Weights of a small GPT-style language model, trained from scratch on English Wikipedia: rotary positions, 6423 steps.
MLP neurons of a small language model. Each row is named by its layer, matrix (gate and up: input weights) and neuron, and shows model dimensions 144-207. Each number is 200 + 30 x the weight over its row's rms, rounded and kept within 0 to 999. A neuron's up and down rows have the sign that makes its largest values positive.
A block is one neuron, or neurons of one layer that tend to fire together. After each block is what it responds to, as a language model described it from the Wikipedia text at the highest values.

L8.gate205,174,139,187,217,233,156,170,236,269,234,180,180,211,145,242,222,183,207,157,190,197,243,167,204,194,201,212,241,226,212,262,133,231,207,122,207,259,223,183,202,146,224,197,156,191,137,195,184,178,226,220,207,191,191,233,186,227,192,179,206,228,217,180,148
L8.up205,202,162,191,202,157,189,162,175,233,229,176,176,258,175,231,217,178,175,174,167,202,219,188,162,218,203,225,247,239,176,213,199,221,198,160,182,200,238,227,168,192,201,214,158,216,243,233,180,185,186,209,214,166,181,186,180,252,224,172,201,245,208,134,213
L8.gate266,211,199,220,195,226,165,207,233,180,169,204,218,176,176,236,211,204,225,213,188,249,239,187,223,233,207,215,185,221,239,278,142,257,306,169,245,255,211,221,189,216,198,164,159,194,181,211,168,183,207,202,190,215,207,218,176,205,246,190,186,217,206,197,183
L8.up266,224,188,142,222,228,230,213,194,228,156,175,205,188,206,207,267,211,211,149,206,158,206,246,159,160,208,272,137,178,231,204,141,228,236,224,256,212,180,205,251,215,245,144,219,206,195,178,225,215,146,265,187,226,177,206,186,220,199,171,184,185,168,126,203
Fires on the token just before an expected number, such as the colon after "Elevation" or "Postcode" in infoboxes, table pipes, and "out of", "total number to".

L6.gate34,160,252,254,153,232,191,204,238,212,207,168,182,194,193,208,210,237,241,184,183,229,204,198,164,248,203,222,192,218,208,267,127,229,241,229,194,230,232,202,228,176,148,245,155,161,204,169,180,210,196,199,229,194,219,195,148,210,212,235,150,227,184,216,188
L6.up34,176,247,234,153,239,215,209,182,158,162,175,207,167,183,237,174,194,178,190,149,188,231,226,157,255,202,224,160,214,224,235,113,198,201,189,197,253,226,186,230,205,166,263,143,168,163,159,149,200,201,204,201,227,222,177,193,213,153,222,172,224,213,206,183
L6.gate208,167,206,245,186,206,215,218,177,186,196,233,245,167,173,145,209,205,177,251,225,247,158,175,214,223,261,190,199,179,204,223,254,231,198,159,231,225,172,180,156,198,177,238,224,195,183,204,122,206,252,239,231,204,192,219,155,194,185,179,212,223,164,205,178
L6.up208,197,178,252,149,196,189,215,201,230,130,282,172,229,191,198,208,224,217,222,233,221,176,237,201,231,252,241,199,147,258,181,221,181,252,182,232,185,152,191,223,181,210,160,197,198,227,221,199,197,205,209,221,156,131,219,219,239,263,239,203,169,190,198,209
L6.gate272,152,172,247,201,197,222,179,242,226,202,220,217,185,128,198,204,165,214,249,190,189,226,224,165,233,167,197,191,205,242,186,159,185,211,189,182,159,216,224,175,191,141,230,188,140,137,155,165,201,205,251,179,172,190,196,172,252,237,239,216,190,187,196,219
L6.up272,220,175,183,203,191,201,192,218,216,216,231,218,127,174,145,198,175,228,243,231,212,186,180,213,203,202,237,159,173,206,236,152,208,237,184,199,205,183,141,173,187,153,223,196,144,144,173,156,212,200,154,220,208,174,217,179,209,190,203,189,198,225,209,190
L6.gate299,226,152,192,160,148,235,207,272,237,172,208,213,195,176,187,176,222,165,231,177,209,217,196,183,242,177,248,172,120,218,198,181,214,139,188,120,188,183,160,153,136,164,166,164,158,139,226,191,188,145,166,194,199,250,249,198,215,215,180,194,227,240,189,248
L6.up299,214,169,217,178,162,207,204,190,181,208,223,121,241,216,197,192,181,214,234,174,178,214,181,221,168,220,203,259,205,161,183,158,216,168,255,179,179,212,188,208,148,157,193,198,205,290,225,216,191,218,158,233,178,173,194,188,220,182,192,196,200,215,240,232
Digit pieces and decimal points inside multi-part numbers, mostly right after a thousands comma in election or census tables, e.g. 445,80 or 16.9.

L6.gate3,209,191,196,173,203,205,207,204,244,247,188,211,147,188,202,237,187,221,160,193,250,175,213,212,189,163,203,179,152,127,230,204,216,181,204,175,211,193,209,200,151,152,162,179,243,168,180,180,231,214,164,207,184,169,178,206,228,220,254,207,202,247,214,177
L6.up3,172,175,208,138,185,234,204,149,227,214,159,205,161,167,215,265,191,202,217,238,182,202,253,265,182,176,196,174,208,146,244,211,246,206,236,214,239,211,189,209,232,164,153,190,240,169,204,212,181,166,217,189,239,213,210,205,223,246,273,228,248,208,228,159
L6.gate25,201,124,183,254,175,169,191,196,195,214,205,176,146,203,215,202,216,237,251,200,218,227,215,189,207,207,231,182,176,229,197,206,244,185,165,151,236,229,175,166,157,191,170,169,234,170,244,233,209,216,226,154,187,184,173,242,279,190,199,152,101,231,163,137
L6.up25,181,181,224,198,243,191,235,189,203,206,192,230,197,213,178,127,209,264,207,163,197,143,235,195,222,183,192,180,170,236,176,219,210,189,159,178,234,197,226,233,123,196,265,204,171,180,188,163,180,164,205,198,200,228,238,205,234,198,225,192,146,206,189,184
L6.gate242,199,190,184,190,246,172,166,206,273,177,194,177,153,153,239,221,240,199,227,196,167,206,170,240,230,168,204,191,188,205,263,202,173,210,155,184,274,230,201,176,197,231,185,184,169,170,199,200,218,163,259,217,169,193,212,232,214,235,210,136,222,187,181,185
L6.up242,167,209,159,176,165,216,212,201,200,173,188,157,210,170,126,179,229,158,231,165,176,197,232,238,204,236,219,196,230,205,196,228,229,207,157,189,210,186,284,211,227,240,220,165,212,154,162,251,199,213,148,217,207,176,194,219,167,193,205,241,211,225,266,258
L6.gate307,179,149,172,203,175,206,209,229,181,203,236,209,193,175,250,184,186,234,240,182,270,191,154,194,206,135,200,189,216,147,217,137,219,214,191,194,212,167,187,260,155,215,147,185,171,196,170,199,227,180,181,233,187,220,177,233,275,213,217,202,172,181,214,204
L6.up307,209,160,214,126,200,182,155,223,210,162,197,214,140,135,148,225,232,167,236,187,167,208,181,190,225,220,207,182,198,209,157,189,194,199,198,209,161,214,217,172,150,247,186,161,193,189,218,208,193,251,207,168,166,164,255,244,266,181,182,224,193,189,211,173
Lone opening letters such as p or f of words split into pieces, often verbs after to, could or was (p-ay, p-ersuade, f-ather); occasionally commas or quotes.

L4.gate47,194,146,256,134,219,159,210,235,294,163,162,176,200,181,232,158,200,207,211,227,199,237,218,187,205,232,236,186,205,148,228,172,193,201,258,147,164,202,181,176,180,175,131,158,173,182,194,160,210,183,208,242,201,221,183,210,225,189,192,218,216,256,213,191
L4.up47,188,145,191,229,184,212,226,214,244,205,195,170,217,188,156,183,161,221,200,213,216,245,226,172,143,183,216,229,180,209,176,194,216,242,198,175,210,209,175,175,218,195,168,245,206,217,191,175,164,157,216,262,226,235,203,205,232,195,140,166,165,230,156,141
L4.gate59,162,217,226,202,192,236,151,202,235,175,175,186,162,211,229,194,238,219,237,209,172,195,161,206,205,224,264,199,184,217,176,215,185,168,212,149,209,195,194,175,157,226,198,137,171,184,213,202,241,147,166,160,145,153,192,270,210,210,229,202,201,188,243,171
L4.up59,214,226,178,231,185,138,200,201,218,212,198,156,164,204,222,162,160,209,193,185,199,205,209,185,171,217,256,193,202,153,184,226,187,203,216,170,208,222,239,245,183,216,167,131,144,190,223,213,194,214,162,225,191,150,149,206,122,232,208,238,207,164,213,131
L4.gate163,227,203,194,217,213,179,215,151,175,157,187,180,195,236,159,237,189,205,212,186,188,220,235,209,196,246,176,160,179,170,208,250,169,195,222,169,241,239,244,200,239,176,210,235,179,245,233,205,164,248,221,202,210,149,221,207,178,251,234,139,168,191,223,186
L4.up163,193,189,204,204,201,205,167,165,242,175,161,182,199,222,190,177,171,212,207,209,208,194,203,203,201,174,183,175,225,208,205,170,244,201,257,185,165,170,244,236,197,215,175,219,250,241,233,168,233,244,172,217,244,180,138,216,187,273,225,199,203,198,234,189
L4.gate193,282,216,189,193,264,183,178,214,185,259,189,207,191,200,212,200,159,244,220,202,200,198,143,181,212,256,167,198,209,144,225,208,223,159,235,212,214,253,210,178,222,227,153,147,175,222,229,238,164,220,228,207,202,161,251,190,218,253,254,188,206,205,208,155
L4.up193,188,212,203,181,159,192,177,216,213,184,182,253,214,142,232,201,138,173,174,153,196,185,195,198,185,292,230,149,210,216,180,222,186,201,191,163,209,233,237,186,196,224,215,186,219,224,214,188,184,198,232,194,190,169,131,186,198,244,254,126,130,215,186,193
L4.gate216,260,224,186,135,239,193,222,170,249,194,213,194,177,134,224,184,195,189,253,228,173,260,235,191,218,197,196,257,182,174,170,202,206,255,109,213,169,199,183,156,224,226,182,179,142,217,201,249,174,201,201,197,190,162,217,219,200,273,211,206,172,143,174,166
L4.up216,233,180,153,199,194,163,197,167,251,192,180,192,236,248,203,188,176,164,133,224,132,231,204,207,180,208,198,213,237,178,174,223,189,204,159,217,171,208,166,199,245,251,203,227,154,193,172,264,191,194,227,238,176,224,238,241,201,222,219,162,164,163,171,171
L4.gate249,228,180,246,178,190,224,222,203,192,225,177,192,167,197,306,204,190,237,246,139,208,208,183,205,233,223,222,178,200,219,219,235,175,219,206,195,176,222,243,142,155,213,228,135,194,232,201,199,196,196,215,200,165,139,180,183,219,234,259,176,218,182,225,217
L4.up249,199,181,219,178,160,141,202,178,194,182,193,199,150,232,235,215,198,200,213,181,197,217,236,140,189,223,223,151,201,162,180,239,171,180,205,220,168,202,252,158,167,202,181,209,166,176,229,174,238,175,244,193,187,143,214,214,208,232,239,206,148,216,222,183
L4.gate284,211,152,220,226,210,218,212,211,195,166,213,262,204,144,223,200,225,212,262,214,176,182,200,212,261,227,210,190,177,158,221,229,225,218,179,228,214,214,225,194,134,212,184,135,114,159,158,218,154,203,269,205,147,216,226,223,179,246,216,166,173,177,176,214
L4.up284,201,224,158,132,173,173,187,203,190,216,214,178,132,171,241,274,205,185,250,165,176,204,202,176,170,172,229,155,234,266,145,192,152,194,251,176,166,191,262,177,235,138,224,148,187,227,221,213,194,184,213,241,202,181,178,183,228,216,185,199,172,216,210,227
L4.gate318,203,184,217,194,217,155,216,172,227,158,194,245,208,170,253,206,184,230,237,204,178,232,170,183,220,195,217,190,184,220,239,132,204,262,190,173,194,179,191,210,191,213,158,180,146,190,171,146,255,198,190,116,192,184,168,220,267,192,158,176,178,221,141,191
L4.up318,167,210,196,209,181,231,193,194,157,190,223,200,138,189,231,235,145,175,168,143,200,203,205,191,239,176,189,168,173,194,168,175,187,213,221,180,191,174,224,217,175,198,245,210,188,160,196,153,197,195,141,137,210,252,192,199,252,139,191,174,182,226,192,210
Single letters or short pieces that begin an oddly tokenized word, often after quotes, pipes or hyphens: d(onated), f(elt), y(ields), th-r(ust).

L6.gate172,208,205,202,243,204,212,211,247,236,185,210,208,221,180,220,136,181,219,235,168,259,181,177,233,198,193,189,165,199,274,259,211,172,201,166,141,171,210,195,200,175,189,210,142,163,190,181,138,269,189,180,206,221,247,226,167,283,185,212,216,168,198,226,190
L6.up172,250,249,175,181,178,168,119,172,177,167,219,183,205,230,207,217,235,192,217,194,188,143,138,233,208,185,151,207,199,233,147,205,176,207,154,242,166,186,202,175,187,229,228,202,159,242,282,237,205,216,172,167,202,187,224,218,222,206,262,188,174,184,198,202
L6.gate219,267,203,198,214,189,166,218,207,254,210,200,163,219,150,210,215,217,224,245,182,198,179,181,202,229,240,229,182,196,263,161,191,200,174,155,205,181,156,159,165,169,207,258,145,178,210,199,181,202,190,186,182,175,188,183,206,232,228,213,161,159,198,126,225
L6.up219,229,221,209,186,180,173,267,224,196,156,180,189,189,166,183,211,149,184,176,133,174,178,255,148,182,233,196,193,166,222,190,232,194,158,160,219,197,205,154,169,173,175,196,179,173,225,159,144,169,212,195,160,216,185,215,186,241,172,251,194,152,172,165,229
L6.gate237,224,200,161,224,224,188,192,179,194,188,193,189,178,204,253,203,195,197,202,262,152,217,198,202,166,272,242,240,262,184,195,165,247,241,182,168,218,200,217,131,208,187,179,164,194,179,118,126,237,209,170,156,189,212,204,211,213,197,211,173,215,176,184,167
L6.up237,209,187,143,231,146,228,157,201,178,204,200,205,213,210,138,159,202,214,186,206,210,186,225,163,192,279,240,208,243,236,206,231,205,212,210,199,160,210,207,181,170,200,192,208,192,220,164,237,196,155,195,198,202,248,225,214,185,273,180,169,203,207,206,216
L6.gate314,194,213,219,209,164,264,141,172,237,198,239,185,188,162,215,144,191,259,206,154,210,241,223,201,234,265,235,200,180,235,155,172,237,231,182,194,181,206,146,209,217,219,240,138,111,150,173,209,185,207,243,231,177,190,199,192,225,177,222,186,205,166,141,191
L6.up314,164,265,233,210,261,180,150,182,129,243,237,186,198,214,231,214,204,202,242,208,192,187,259,200,204,226,216,212,162,167,156,221,153,186,195,208,164,197,223,160,203,170,211,207,234,157,211,205,210,191,205,223,195,224,225,235,229,256,270,180,231,218,121,167
The closing pipe-and-newline at the end of markdown table rows, strongest after header rows in sports or election tables, e.g. "Pts |".

L8.gate22,189,218,216,203,214,221,193,182,229,217,208,198,187,208,159,186,178,227,219,183,248,199,213,222,216,176,149,220,152,213,198,206,250,250,195,173,164,181,231,244,180,174,222,161,154,186,145,175,222,253,196,207,193,248,154,155,217,170,205,196,194,151,193,226
L8.up22,193,253,186,202,218,282,238,185,218,213,225,159,194,188,172,190,216,171,184,187,269,168,202,222,188,184,203,230,184,176,154,162,240,212,183,215,205,199,215,245,223,143,187,131,158,215,162,139,194,233,195,204,195,204,159,169,231,209,229,223,207,172,229,145
L8.gate147,217,204,192,209,163,211,171,216,236,240,215,176,205,214,213,204,194,164,239,186,241,173,225,274,226,197,196,150,217,174,187,196,183,184,196,225,194,188,232,202,167,255,234,165,161,212,235,200,216,200,264,151,177,157,201,170,245,215,187,201,213,185,229,256
L8.up147,182,230,168,184,174,210,232,201,183,213,280,255,179,164,193,208,166,192,195,198,222,200,171,238,204,181,204,230,238,158,214,187,183,229,237,201,207,171,157,205,197,185,246,145,206,180,234,135,182,228,176,160,195,223,212,209,205,298,206,149,216,230,192,206
Digit pieces inside multi-digit numbers, mostly the group after a thousands comma or decimal point in tables: vote counts (30,681), populations, IDs, times; also the space before a day after a month name.

L8.gate202,170,217,227,207,206,245,223,247,227,191,209,210,173,222,203,202,229,232,223,180,244,196,213,185,255,198,229,224,265,170,207,144,240,182,147,187,212,182,164,194,139,170,223,187,241,204,196,155,204,204,182,197,165,212,154,187,190,151,208,198,151,190,181,224
L8.up202,228,193,203,199,236,176,199,181,168,210,210,177,207,205,168,165,190,184,235,205,194,155,261,153,213,224,236,212,237,189,199,198,171,175,181,199,197,209,205,195,211,232,207,165,196,169,172,170,194,172,154,216,155,191,174,196,256,140,170,201,156,244,189,198
L8.gate248,208,225,171,176,218,187,186,201,221,211,186,168,191,195,235,199,228,178,175,192,239,195,193,212,223,204,180,202,189,214,194,199,162,200,184,184,235,237,162,229,209,188,189,200,190,193,211,183,186,221,227,187,204,207,174,201,187,145,255,180,196,240,147,236
L8.up248,229,214,154,242,191,186,196,213,181,234,195,228,217,162,185,191,181,104,209,196,185,197,156,214,171,234,185,193,171,215,197,189,199,238,191,180,223,216,201,186,229,167,248,192,206,175,178,194,179,172,178,161,126,201,201,141,229,171,256,180,238,216,201,254
Byte pieces of accented or non-Latin letters inside foreign names, like Núñez, Kärpät, Hôtel, Nội; weaker on early pieces of heading words (Early, Census) and "n" in known.

L4.gate168,224,168,231,217,242,201,201,190,242,247,203,193,174,196,248,163,215,220,269,149,185,204,233,195,242,252,228,253,187,193,219,215,206,235,205,208,130,192,234,157,204,244,263,205,193,188,162,246,167,185,211,206,174,193,193,213,156,240,192,174,194,262,185,170
L4.up168,220,215,129,187,197,160,129,261,169,198,185,157,231,178,196,176,234,205,183,146,183,160,201,169,194,265,225,181,211,232,202,224,158,215,218,228,196,174,195,221,150,216,251,220,203,159,177,215,223,199,196,213,199,193,165,213,203,149,193,264,178,274,189,172
L4.gate198,189,238,167,179,209,202,127,204,231,237,176,250,230,150,234,179,166,241,201,185,148,217,232,183,229,240,226,215,232,205,251,224,221,241,166,167,211,218,191,195,207,170,166,203,190,177,154,238,193,221,196,241,169,265,234,220,174,228,257,191,143,186,234,202
L4.up198,194,202,156,202,212,223,174,189,149,233,197,230,167,158,206,187,199,173,242,194,216,187,218,229,194,165,200,137,222,189,143,185,186,167,201,184,232,144,168,160,190,126,150,200,202,239,146,252,178,261,201,200,185,204,214,220,165,229,223,165,161,200,216,229
L4.gate236,170,167,195,172,180,180,206,222,235,250,162,214,225,146,157,206,139,187,223,221,177,205,163,182,185,214,228,191,186,209,229,202,199,236,204,165,233,200,224,174,198,251,232,192,186,172,146,225,293,236,203,164,178,196,230,181,206,178,212,216,215,183,200,218
L4.up236,149,225,174,238,204,161,196,206,224,238,204,177,213,189,240,174,162,156,187,189,223,192,198,174,201,249,222,211,304,241,209,185,211,175,217,175,150,184,170,190,168,175,221,206,194,154,217,202,212,235,160,222,185,209,218,193,188,175,155,279,158,172,247,239
L4.gate274,167,241,224,229,204,193,191,193,243,176,201,245,234,170,212,154,219,192,223,205,192,234,180,211,226,222,223,223,153,261,248,211,211,187,250,150,150,219,180,223,167,176,206,166,204,214,180,183,223,191,210,219,192,194,161,219,258,175,212,200,193,181,185,212
L4.up274,191,267,167,231,192,198,180,183,181,169,253,154,159,203,178,165,207,213,221,219,137,215,176,206,144,226,205,188,225,231,227,236,178,165,214,205,134,243,203,184,217,202,183,242,242,146,174,175,187,169,214,186,212,190,220,170,170,176,162,209,195,162,205,216
L4.gate283,148,198,226,201,215,140,223,203,191,218,147,210,239,244,175,188,171,201,223,132,196,200,203,231,210,212,217,181,199,201,175,182,193,135,198,167,207,119,202,194,203,222,191,253,184,174,200,256,232,264,194,205,205,199,212,282,171,202,206,190,219,257,164,234
L4.up283,199,187,168,219,161,124,215,216,174,229,192,248,264,170,131,270,197,225,163,191,223,180,198,216,177,219,201,183,194,186,183,213,204,177,197,221,237,188,251,210,164,235,208,254,175,184,216,231,194,159,202,230,223,239,202,224,195,227,196,229,171,170,218,233
L4.gate285,161,197,156,210,241,182,194,207,242,162,172,193,211,116,222,173,221,166,207,141,189,202,259,199,180,187,190,214,221,246,219,200,205,257,167,185,218,177,178,169,179,170,149,197,177,153,166,261,206,183,156,237,161,173,151,213,197,191,155,210,208,217,192,144
L4.up285,134,177,207,226,184,213,226,197,244,190,173,202,195,203,140,171,206,188,189,181,222,189,242,175,177,177,231,254,222,238,241,168,191,211,249,214,226,237,173,214,234,188,153,211,213,156,169,223,209,227,199,203,168,160,208,208,210,246,148,190,222,163,199,180
L4.gate288,161,217,189,180,199,241,248,206,220,217,196,163,252,204,210,198,187,164,148,249,214,181,194,244,161,176,162,210,215,138,164,221,177,214,218,225,210,203,199,228,228,188,231,224,183,169,158,216,155,214,164,226,225,147,208,130,227,190,194,179,179,192,181,172
L4.up288,210,188,198,232,193,204,217,196,193,250,203,194,263,177,209,205,160,203,192,227,221,196,176,220,129,243,171,186,201,175,214,209,201,215,225,215,240,213,225,224,214,164,206,198,217,154,190,166,167,198,222,199,198,195,234,146,256,195,186,187,196,174,182,154
L4.gate317,202,177,177,208,166,238,178,196,201,240,234,207,160,205,183,200,158,195,182,170,147,222,218,198,175,218,216,189,186,212,213,183,147,238,172,199,203,177,257,132,220,198,198,181,130,182,198,246,195,180,186,193,187,193,216,202,202,191,241,214,177,260,158,246
L4.up317,170,152,222,221,205,206,166,158,231,203,184,206,207,190,173,217,183,196,181,137,187,176,166,188,215,220,184,166,220,198,213,224,153,140,195,194,202,196,171,214,169,227,282,233,228,220,202,200,188,185,149,181,180,243,220,198,256,210,185,243,241,201,195,235
Digits just after a decimal point in statistics, tables, census and vote figures (27.0, 2.98, 50.54%); also "a" after "was"/"as".